Weights of a small transformer language model: no biases in attention or MLP.
MLP neurons of a small language model. Each row is named by its layer, matrix (down: output weights) and neuron, and shows model dimensions 346-441. Each number is 50 + 15 x the weight over its row's rms, rounded and kept within 0 to 99. A neuron's up and down rows have the sign that makes its largest values positive.
A block is one neuron, or neurons of one layer that tend to fire together. After each block is what it responds to, as a language model described it from the Wikipedia text at the highest values.

L11.down105:55 54 42 47 57 75 48 53 61 51 52 40 39 29 48 14 55 24 52 53 02 34 50 54 47 51 46 55 31 39 34 43 29 44 48 62 45 59 67 60 42 29 68 64 46 75 42 31 44 65 54 39 50 53 56 41 32 45 39 48 23 73 52 69 64 37 48 58 44 57 46 59 24 60 55 52 60 49 47 53 44 51 46 37 33 58 53 40 47 72 34 71 35 49 36 24
L11.down310:70 59 68 69 48 61 38 28 57 55 59 60 58 41 53 40 34 32 94 63 02 25 33 59 56 67 51 63 51 67 35 64 45 52 32 46 59 75 53 58 60 45 17 61 36 69 53 34 22 50 55 46 53 49 56 51 30 47 34 48 49 50 75 60 61 43 65 65 48 67 63 59 65 40 43 54 51 39 77 62 34 47 38 69 46 37 33 32 58 49 54 51 62 54 48 79
L11.down440:55 74 49 46 54 75 45 32 44 40 47 75 82 44 44 69 78 51 52 61 35 57 51 36 36 60 44 62 52 66 63 40 46 71 49 27 52 44 44 55 58 22 40 48 47 22 61 50 71 44 44 63 44 51 73 47 50 53 51 61 51 37 48 12 50 46 26 36 52 33 31 55 36 49 47 81 40 75 59 63 51 37 59 68 60 27 33 49 58 52 60 44 43 58 44 50
L11.down461:80 51 56 54 40 49 61 38 56 65 44 55 47 34 41 46 38 63 55 40 59 55 52 53 63 58 60 39 46 34 45 34 63 66 56 62 58 50 55 44 56 53 47 48 36 44 43 34 45 66 21 37 65 48 57 73 56 54 79 36 33 65 33 60 52 45 72 30 55 65 43 58 31 46 49 34 41 70 65 43 50 47 35 47 37 57 60 55 27 41 32 27 58 15 37 58
Responds to: Double line breaks right after a sentence-ending period that closes a Wikipedia paragraph, before a new paragraph or a == section heading.

L3.down370:58 52 46 71 42 56 65 58 31 61 68 46 50 40 33 68 48 52 51 68 30 49 27 51 43 47 40 58 38 41 22 55 49 39 44 77 45 28 45 75 38 35 37 79 48 47 61 78 46 76 50 46 25 58 59 44 50 58 41 39 22 61 20 63 31 59 26 40 51 55 46 64 68 37 89 69 41 52 82 39 29 79 46 67 25 51 38 43 66 60 57 60 59 78 33 30
Responds to: Double line breaks ending a paragraph, table or list in Wikipedia articles, especially just before a new section heading (==) or paragraph.

L4.down209:38 44 63 63 44 33 42 61 50 46 53 79 49 75 45 42 38 77 35 41 40 45 64 44 48 36 48 48 34 45 09 35 54 56 33 53 44 45 24 52 53 65 69 78 49 51 47 39 31 63 48 66 43 41 45 43 66 43 16 39 38 59 65 57 37 79 30 48 61 58 47 55 47 27 35 40 33 68 32 83 40 48 51 45 27 39 65 48 55 63 56 47 35 42 27 61
L4.down221:65 70 48 60 66 42 64 34 52 38 53 48 55 29 57 33 60 56 73 40 30 35 57 35 52 74 32 56 66 53 13 51 27 57 54 29 34 50 74 70 53 43 69 48 52 66 49 48 58 58 62 43 34 39 37 65 66 45 63 50 38 59 56 52 84 69 72 66 46 69 45 74 66 42 45 54 49 48 25 31 62 48 37 29 37 66 71 31 47 53 45 67 38 63 46 49
L4.down252:73 44 70 69 24 46 41 55 49 47 35 71 56 58 58 55 25 42 43 29 57 27 44 32 64 65 52 37 31 31 61 66 41 46 48 26 64 48 78 74 24 36 43 41 41 71 66 71 57 62 47 38 86 71 44 33 37 50 50 72 56 62 38 31 29 37 29 64 43 72 25 73 56 55 31 46 34 28 77 48 43 28 33 41 74 61 61 38 68 50 57 70 60 32 58 74
L4.down328:47 32 31 39 34 60 33 46 58 73 44 06 57 61 50 50 47 57 43 33 43 44 47 59 44 34 68 25 48 40 44 46 31 45 63 52 35 43 74 72 40 64 68 43 45 65 46 62 48 54 45 61 68 65 61 69 56 43 65 67 52 41 42 62 63 53 55 40 38 67 45 60 53 30 50 38 20 40 03 34 66 35 40 45 53 61 47 50 55 34 74 38 29 60 47 33
L4.down413:68 38 76 57 55 27 42 57 24 54 55 30 45 67 31 35 40 40 37 64 29 49 45 31 43 59 18 46 57 67 48 50 58 74 45 86 51 78 67 41 20 45 80 63 42 69 49 61 55 85 23 47 38 73 54 45 55 68 24 36 50 76 49 35 60 38 41 44 45 70 63 64 27 43 54 41 17 57 22 52 37 55 46 70 79 59 86 45 47 18 51 59 67 42 52 66
L4.down422:66 41 56 66 18 62 58 59 69 39 14 61 55 70 44 45 25 40 66 31 36 53 65 35 59 38 62 63 35 21 50 56 41 45 31 11 48 41 58 59 31 50 54 51 26 75 62 63 59 67 51 51 73 67 56 40 47 67 49 32 69 64 37 24 37 57 34 59 54 43 44 77 54 27 64 58 35 44 51 61 28 36 31 36 69 72 76 59 47 47 43 46 59 50 53 73
L4.down460:65 72 68 63 65 52 27 79 43 66 88 43 46 83 67 29 50 46 37 40 75 56 44 33 64 29 64 64 45 38 68 59 47 61 45 47 45 40 28 87 45 52 44 16 44 35 26 46 39 59 33 45 53 55 43 45 64 37 78 65 84 69 48 37 35 63 23 62 45 56 62 79 52 50 48 63 71 35 62 19 38 58 39 39 62 51 62 56 53 49 54 54 76 19 69 47
L4.down499:56 52 40 70 61 42 59 26 47 61 87 67 64 83 62 37 58 28 43 48 53 47 46 48 55 37 38 76 56 16 38 78 61 45 38 45 32 54 41 36 44 47 50 37 49 46 47 34 32 36 30 25 57 38 50 65 63 39 83 54 38 51 36 56 37 66 52 76 40 52 54 40 53 35 42 25 56 50 60 59 70 56 33 53 51 28 45 56 62 74 43 60 50 58 28 59
L4.down588:58 48 36 48 32 54 60 64 53 71 56 41 68 35 59 42 52 33 50 35 49 40 56 40 39 57 60 45 43 70 83 40 30 49 74 37 30 37 44 64 50 46 59 36 57 30 64 62 50 48 54 52 68 46 79 86 36 38 61 53 46 65 21 48 67 39 39 43 44 48 49 60 94 55 36 49 44 58 52 48 30 49 49 30 77 43 55 39 51 62 75 30 54 51 35 39
L4.down602:55 57 35 61 48 61 17 60 43 58 92 47 78 69 51 44 46 50 52 46 35 53 43 67 32 34 44 29 63 34 40 33 49 47 62 92 53 26 43 89 36 68 58 28 47 54 37 31 37 29 64 27 70 50 73 65 80 28 20 38 73 33 46 43 60 69 53 55 23 67 55 60 46 53 72 10 58 38 39 45 58 42 56 49 26 34 56 62 16 44 73 43 50 50 42 36
L4.down616:63 34 36 56 24 54 63 59 53 52 43 64 64 43 50 53 43 64 46 36 46 38 60 48 46 52 69 49 42 30 78 72 68 42 53 11 48 57 68 71 67 71 60 20 52 53 57 37 52 44 48 41 75 46 47 84 64 37 48 47 45 61 30 34 65 62 52 76 23 70 61 52 54 38 39 34 45 23 51 40 85 13 32 56 74 59 33 76 54 43 82 48 42 23 49 77
L4.down891:59 20 30 53 48 40 66 58 40 45 42 53 69 65 45 57 59 45 56 63 35 36 47 62 41 65 52 14 71 61 40 36 50 56 25 56 45 57 21 73 64 24 36 54 67 84 39 35 40 42 60 47 72 38 40 47 43 35 46 44 40 55 41 37 72 56 46 81 67 30 58 54 75 55 53 53 42 56 34 32 49 39 36 32 65 69 57 50 46 46 70 61 65 55 59 56
L4.down962:33 49 65 43 37 72 58 60 65 75 51 52 52 37 62 43 43 77 78 33 41 41 44 41 33 69 47 59 45 70 61 89 41 64 50 42 46 66 37 63 63 57 59 07 26 40 75 36 72 57 36 58 74 59 66 51 47 35 48 45 51 35 18 66 56 60 52 63 36 62 54 57 38 36 29 19 44 60 50 35 31 42 47 43 43 46 36 24 13 34 72 57 51 61 16 54
L4.down1061:62 46 39 76 57 47 52 59 55 63 50 63 85 52 56 55 48 44 76 62 32 72 27 20 37 22 70 54 12 57 71 78 28 41 28 28 42 45 65 50 50 55 40 58 83 39 45 49 47 63 52 28 70 47 62 38 50 61 65 48 53 77 36 07 47 43 69 41 73 69 77 33 29 31 56 52 53 54 44 58 51 49 01 56 57 33 74 52 44 69 46 35 32 47 55 41
L4.down1101:53 51 48 65 63 73 40 27 46 59 35 56 36 77 62 59 47 39 50 28 38 47 60 36 50 56 49 43 67 00 37 55 40 60 41 73 56 47 48 36 55 63 33 47 50 59 45 45 49 58 69 52 37 30 46 56 37 66 32 63 48 44 44 34 59 69 68 72 46 50 41 40 66 40 40 64 38 04 53 31 65 64 55 36 80 59 40 37 67 35 49 55 69 40 40 69
L4.down1211:36 40 43 64 29 29 64 57 29 49 40 56 59 30 31 63 23 43 39 46 59 26 39 36 43 68 48 40 47 43 61 60 20 47 36 47 44 61 42 35 57 65 46 32 44 76 54 71 49 37 45 54 51 29 66 57 44 50 47 49 35 50 26 47 43 39 42 43 41 63 50 68 42 41 64 60 19 29 54 29 34 63 42 38 79 76 45 45 50 45 59 31 71 45 43 64
Responds to: Line breaks right after a wiki section heading's closing ==, where the section body begins, as in ==Career== or ==Cast==; also commas after opening dates like "In 2015,".

L3.down1138:70 40 51 60 53 57 59 53 44 48 81 63 73 48 37 91 51 47 61 50 65 30 53 38 45 47 37 44 32 45 49 42 40 49 33 23 33 71 42 33 65 36 64 64 45 63 17 51 48 45 55 49 47 95 63 48 81 47 43 43 36 58 58 47 35 59 52 73 54 85 44 38 63 45 77 35 44 35 43 56 48 34 39 48 51 73 19 41 37 47 35 74 55 53 34 51
Responds to: Word pieces inside names, mostly Arabic (Abd, Al-Short-a, Than-i, Sh-ah), often in football squad tables; also other names (Gulfstream, Gazzanni, United).

L11.down313:31 44 94 67 59 73 79 66 52 73 68 62 65 55 50 51 43 59 79 62 41 62 50 56 63 56 38 42 58 55 58 78 56 42 62 48 43 53 48 51 70 40 26 51 50 59 70 53 28 56 61 61 45 40 46 54 66 43 36 31 35 80 52 80 66 46 48 33 39 49 66 61 62 41 61 50 58 43 50 38 46 71 29 35 59 36 47 39 58 34 53 66 43 29 45 47
L11.down601:34 37 22 47 66 36 46 48 49 35 22 61 33 79 56 58 94 37 70 37 38 50 68 22 50 52 64 40 48 50 54 31 53 59 16 48 52 53 62 41 50 50 36 51 34 50 60 60 50 44 57 39 37 59 57 51 47 59 53 49 44 47 37 60 47 68 45 51 69 65 80 35 51 08 61 44 42 51 60 62 48 54 13 41 16 60 51 64 42 40 50 82 45 22 40 55
L11.down868:64 27 57 40 53 53 58 71 66 58 47 34 49 70 62 66 46 57 38 42 54 59 61 32 46 60 60 43 50 55 60 60 84 38 37 58 33 43 48 42 37 47 45 56 51 51 50 28 52 43 38 64 42 68 33 31 55 69 38 53 58 53 47 05 67 32 75 16 37 42 60 64 36 61 62 56 30 59 23 59 59 57 34 59 49 49 50 59 44 25 46 51 49 54 51 30
L11.down962:36 32 47 81 24 57 59 79 58 42 41 49 35 34 69 72 24 48 22 67 81 43 53 40 32 79 69 39 44 57 70 44 57 35 57 77 54 59 42 50 56 55 36 23 63 57 22 39 84 49 60 79 23 44 45 29 30 48 46 56 40 43 30 40 31 49 40 49 53 48 55 67 55 56 61 37 45 82 50 45 62 57 57 32 67 42 39 58 33 67 62 48 32 48 48 44
Responds to: Tokens inside == section heading == titles, often the word's final piece or "and", as in Result-s, Award-s and nomin-ations, Early life and.

L3.down640:42 54 60 53 27 56 31 47 75 43 35 80 61 57 50 42 42 57 63 31 33 58 54 60 51 27 33 55 33 54 66 57 59 30 52 72 58 23 37 61 61 67 33 39 35 57 48 46 74 39 82 43 45 61 49 62 50 37 67 51 49 67 67 36 75 59 54 44 44 36 52 50 58 54 31 49 30 68 87 57 22 20 50 70 45 53 72 36 82 27 59 32 62 55 46 41
Responds to: Tokens in infoboxes, tables and date lists, chiefly the years in dates (7 March 1939), bullet dashes before Born:, and mid-abbreviation letters like U.S.

L4.down233:45 46 57 46 75 41 27 57 66 19 60 33 72 39 57 47 57 75 52 74 53 50 80 21 39 37 76 64 61 44 41 55 52 57 68 51 42 46 51 52 42 52 56 38 40 52 55 28 28 48 66 53 69 51 48 43 49 44 34 49 54 65 58 56 55 72 37 35 30 65 71 43 61 25 29 32 34 23 50 26 54 32 85 66 41 41 45 57 40 31 41 51 66 24 49 44
L4.down360:34 52 47 17 43 75 62 57 57 48 10 52 46 54 57 52 50 46 66 53 19 29 56 37 43 53 83 61 72 70 67 60 82 46 46 33 45 65 49 66 38 71 46 37 75 55 92 40 45 23 15 65 61 45 66 45 22 52 33 43 51 52 39 60 21 35 37 43 66 62 60 54 30 35 28 45 45 67 41 53 66 62 66 61 30 65 67 67 68 38 83 42 76 58 35 33
L4.down396:76 77 41 31 81 37 74 36 66 54 78 54 40 41 30 46 55 74 71 45 50 47 53 23 57 34 50 51 38 56 52 66 30 53 74 63 35 31 49 21 50 56 47 43 65 69 37 51 39 34 72 47 64 49 55 78 76 32 19 31 69 65 31 58 46 63 59 69 39 62 52 35 57 45 01 64 41 30 24 52 55 63 56 27 57 60 41 47 40 37 60 61 54 38 69 60
L4.down461:50 61 42 57 42 70 43 51 17 48 62 45 53 70 66 47 47 21 31 50 81 69 31 49 44 51 52 52 64 53 31 60 40 43 54 46 33 66 40 30 64 50 74 44 43 29 54 35 49 34 44 35 55 70 38 43 39 42 57 21 69 31 51 54 47 65 23 70 48 60 39 59 43 16 60 06 66 60 41 70 38 64 45 35 54 60 57 35 62 66 59 37 46 34 54 48
L4.down573:48 17 72 48 54 58 52 69 48 53 74 34 73 66 42 47 48 39 75 34 62 66 54 45 42 45 51 63 36 29 44 54 32 40 62 23 67 41 41 55 44 62 27 48 65 61 46 60 55 59 52 46 54 22 08 57 70 58 23 72 48 47 64 44 56 33 36 51 24 33 59 85 39 49 41 90 37 45 72 40 67 22 49 56 47 46 74 45 66 48 79 70 55 31 47 45
L4.down672:37 53 38 35 29 55 35 56 68 52 52 46 71 39 36 54 37 40 52 59 21 41 35 65 32 50 49 38 20 49 46 27 42 61 28 68 52 37 63 57 45 47 59 23 70 34 76 62 37 38 36 45 77 49 47 30 67 65 39 60 56 63 51 38 64 53 34 45 36 54 86 53 63 31 39 67 47 71 43 58 54 53 42 37 42 42 47 53 65 39 29 45 43 71 42 56
L4.down724:70 24 37 69 60 46 37 52 40 53 65 51 69 22 57 24 65 63 61 45 48 58 64 43 65 29 39 28 33 44 35 26 59 54 58 42 48 32 70 63 64 73 53 43 55 37 59 49 70 61 37 75 36 36 35 60 31 30 47 57 48 64 61 44 47 68 27 69 52 60 58 35 46 60 76 55 30 43 11 46 29 47 19 47 51 44 71 40 15 35 60 88 53 44 50 50
L4.down757:55 32 36 33 67 65 57 39 39 58 34 53 43 19 42 53 55 19 35 33 44 40 36 45 62 34 48 57 47 51 25 53 50 63 57 46 41 22 63 61 61 31 77 70 35 37 53 42 41 31 41 58 66 31 63 43 37 40 77 38 48 30 09 55 60 22 38 74 74 49 55 30 51 69 76 73 56 59 23 42 27 50 31 13 45 33 68 24 55 37 70 37 49 53 68 70
L4.down836:53 14 46 67 31 51 36 58 38 62 50 38 55 70 41 74 53 42 42 53 69 51 61 46 54 67 40 40 34 42 30 58 36 27 42 46 75 16 70 76 42 62 48 53 47 61 38 42 55 40 57 93 61 44 09 82 27 56 36 69 26 22 65 74 52 55 34 41 61 21 31 56 48 45 78 43 53 20 54 40 58 47 74 55 30 38 40 40 58 18 69 42 73 31 39 25
L4.down843:36 35 35 48 29 66 20 95 51 58 53 51 50 56 62 58 48 74 52 26 38 47 49 44 72 26 58 70 46 30 45 55 24 52 66 45 51 48 39 44 41 39 68 60 65 42 44 54 41 44 48 45 41 85 38 70 73 08 68 45 49 41 53 46 28 55 17 24 34 54 66 47 83 59 36 41 36 60 35 32 68 50 67 60 50 69 59 27 68 51 44 43 76 59 36 55
L4.down881:58 53 60 51 57 68 45 20 42 59 57 51 71 33 46 33 66 58 68 69 58 69 55 40 43 40 56 45 32 38 48 68 35 49 60 60 64 22 36 22 49 65 78 56 48 59 53 46 43 25 67 50 56 60 85 41 20 51 52 38 75 57 22 57 62 41 27 45 50 51 52 36 45 46 53 51 41 50 23 71 51 67 29 65 55 81 12 37 39 65 80 57 77 31 47 11
L4.down905:74 28 43 50 31 60 58 67 57 46 32 34 33 67 48 41 23 47 52 35 16 56 55 55 34 51 67 30 46 33 42 44 45 52 34 81 60 70 45 55 52 43 35 33 47 65 33 47 57 38 04 50 52 46 23 71 39 56 37 75 48 51 54 58 60 51 79 50 55 55 28 59 49 47 29 29 40 56 61 69 60 47 55 62 51 52 60 46 34 35 51 81 40 36 56 19
L4.down915:52 55 37 51 59 60 24 86 55 58 45 52 65 86 34 99 73 59 51 41 45 44 22 52 58 15 63 50 34 62 55 68 64 35 59 35 53 16 55 55 54 42 50 66 53 54 62 32 26 56 49 32 61 60 68 32 46 41 51 49 67 80 50 63 33 53 54 63 54 49 38 51 47 68 55 59 38 49 69 73 44 51 16 54 49 50 47 46 60 34 31 63 38 28 06 56
L4.down965:59 82 34 62 49 43 35 48 44 41 37 43 41 54 58 31 44 18 21 51 20 77 58 47 64 57 41 24 68 37 43 64 39 48 63 41 40 75 40 26 54 78 63 58 65 21 37 65 50 25 65 54 83 63 23 60 38 59 23 59 33 88 57 14 36 40 68 78 61 33 62 68 64 77 61 40 42 47 53 38 56 40 32 54 86 67 43 53 61 48 67 58 38 61 53 39
L4.down1017:46 17 69 63 18 68 55 21 36 32 59 46 50 38 69 53 67 48 24 64 62 47 56 44 59 53 60 47 35 59 44 67 28 34 42 47 42 69 45 61 30 53 57 71 48 67 64 45 44 65 49 73 59 72 36 47 56 56 54 67 48 29 68 45 50 50 45 34 47 44 44 63 53 66 69 98 68 31 48 60 58 37 36 99 40 63 37 48 52 58 73 21 51 64 11 57
L4.down1142:62 53 53 48 36 58 45 32 75 53 58 65 64 45 38 59 52 48 56 95 65 77 30 42 37 56 27 30 56 14 62 74 34 43 19 37 51 46 40 76 61 58 38 35 34 56 37 39 53 50 66 71 38 40 75 60 73 64 86 29 32 61 49 55 42 56 57 46 51 66 39 45 39 33 62 76 38 28 45 66 91 75 34 48 44 75 41 65 47 19 39 56 60 55 43 38
Responds to: The first token right after a Wikipedia heading: the table-opening pipe under a section header, the line break after ==History==, or the comma in a title like = South Webster, Ohio =.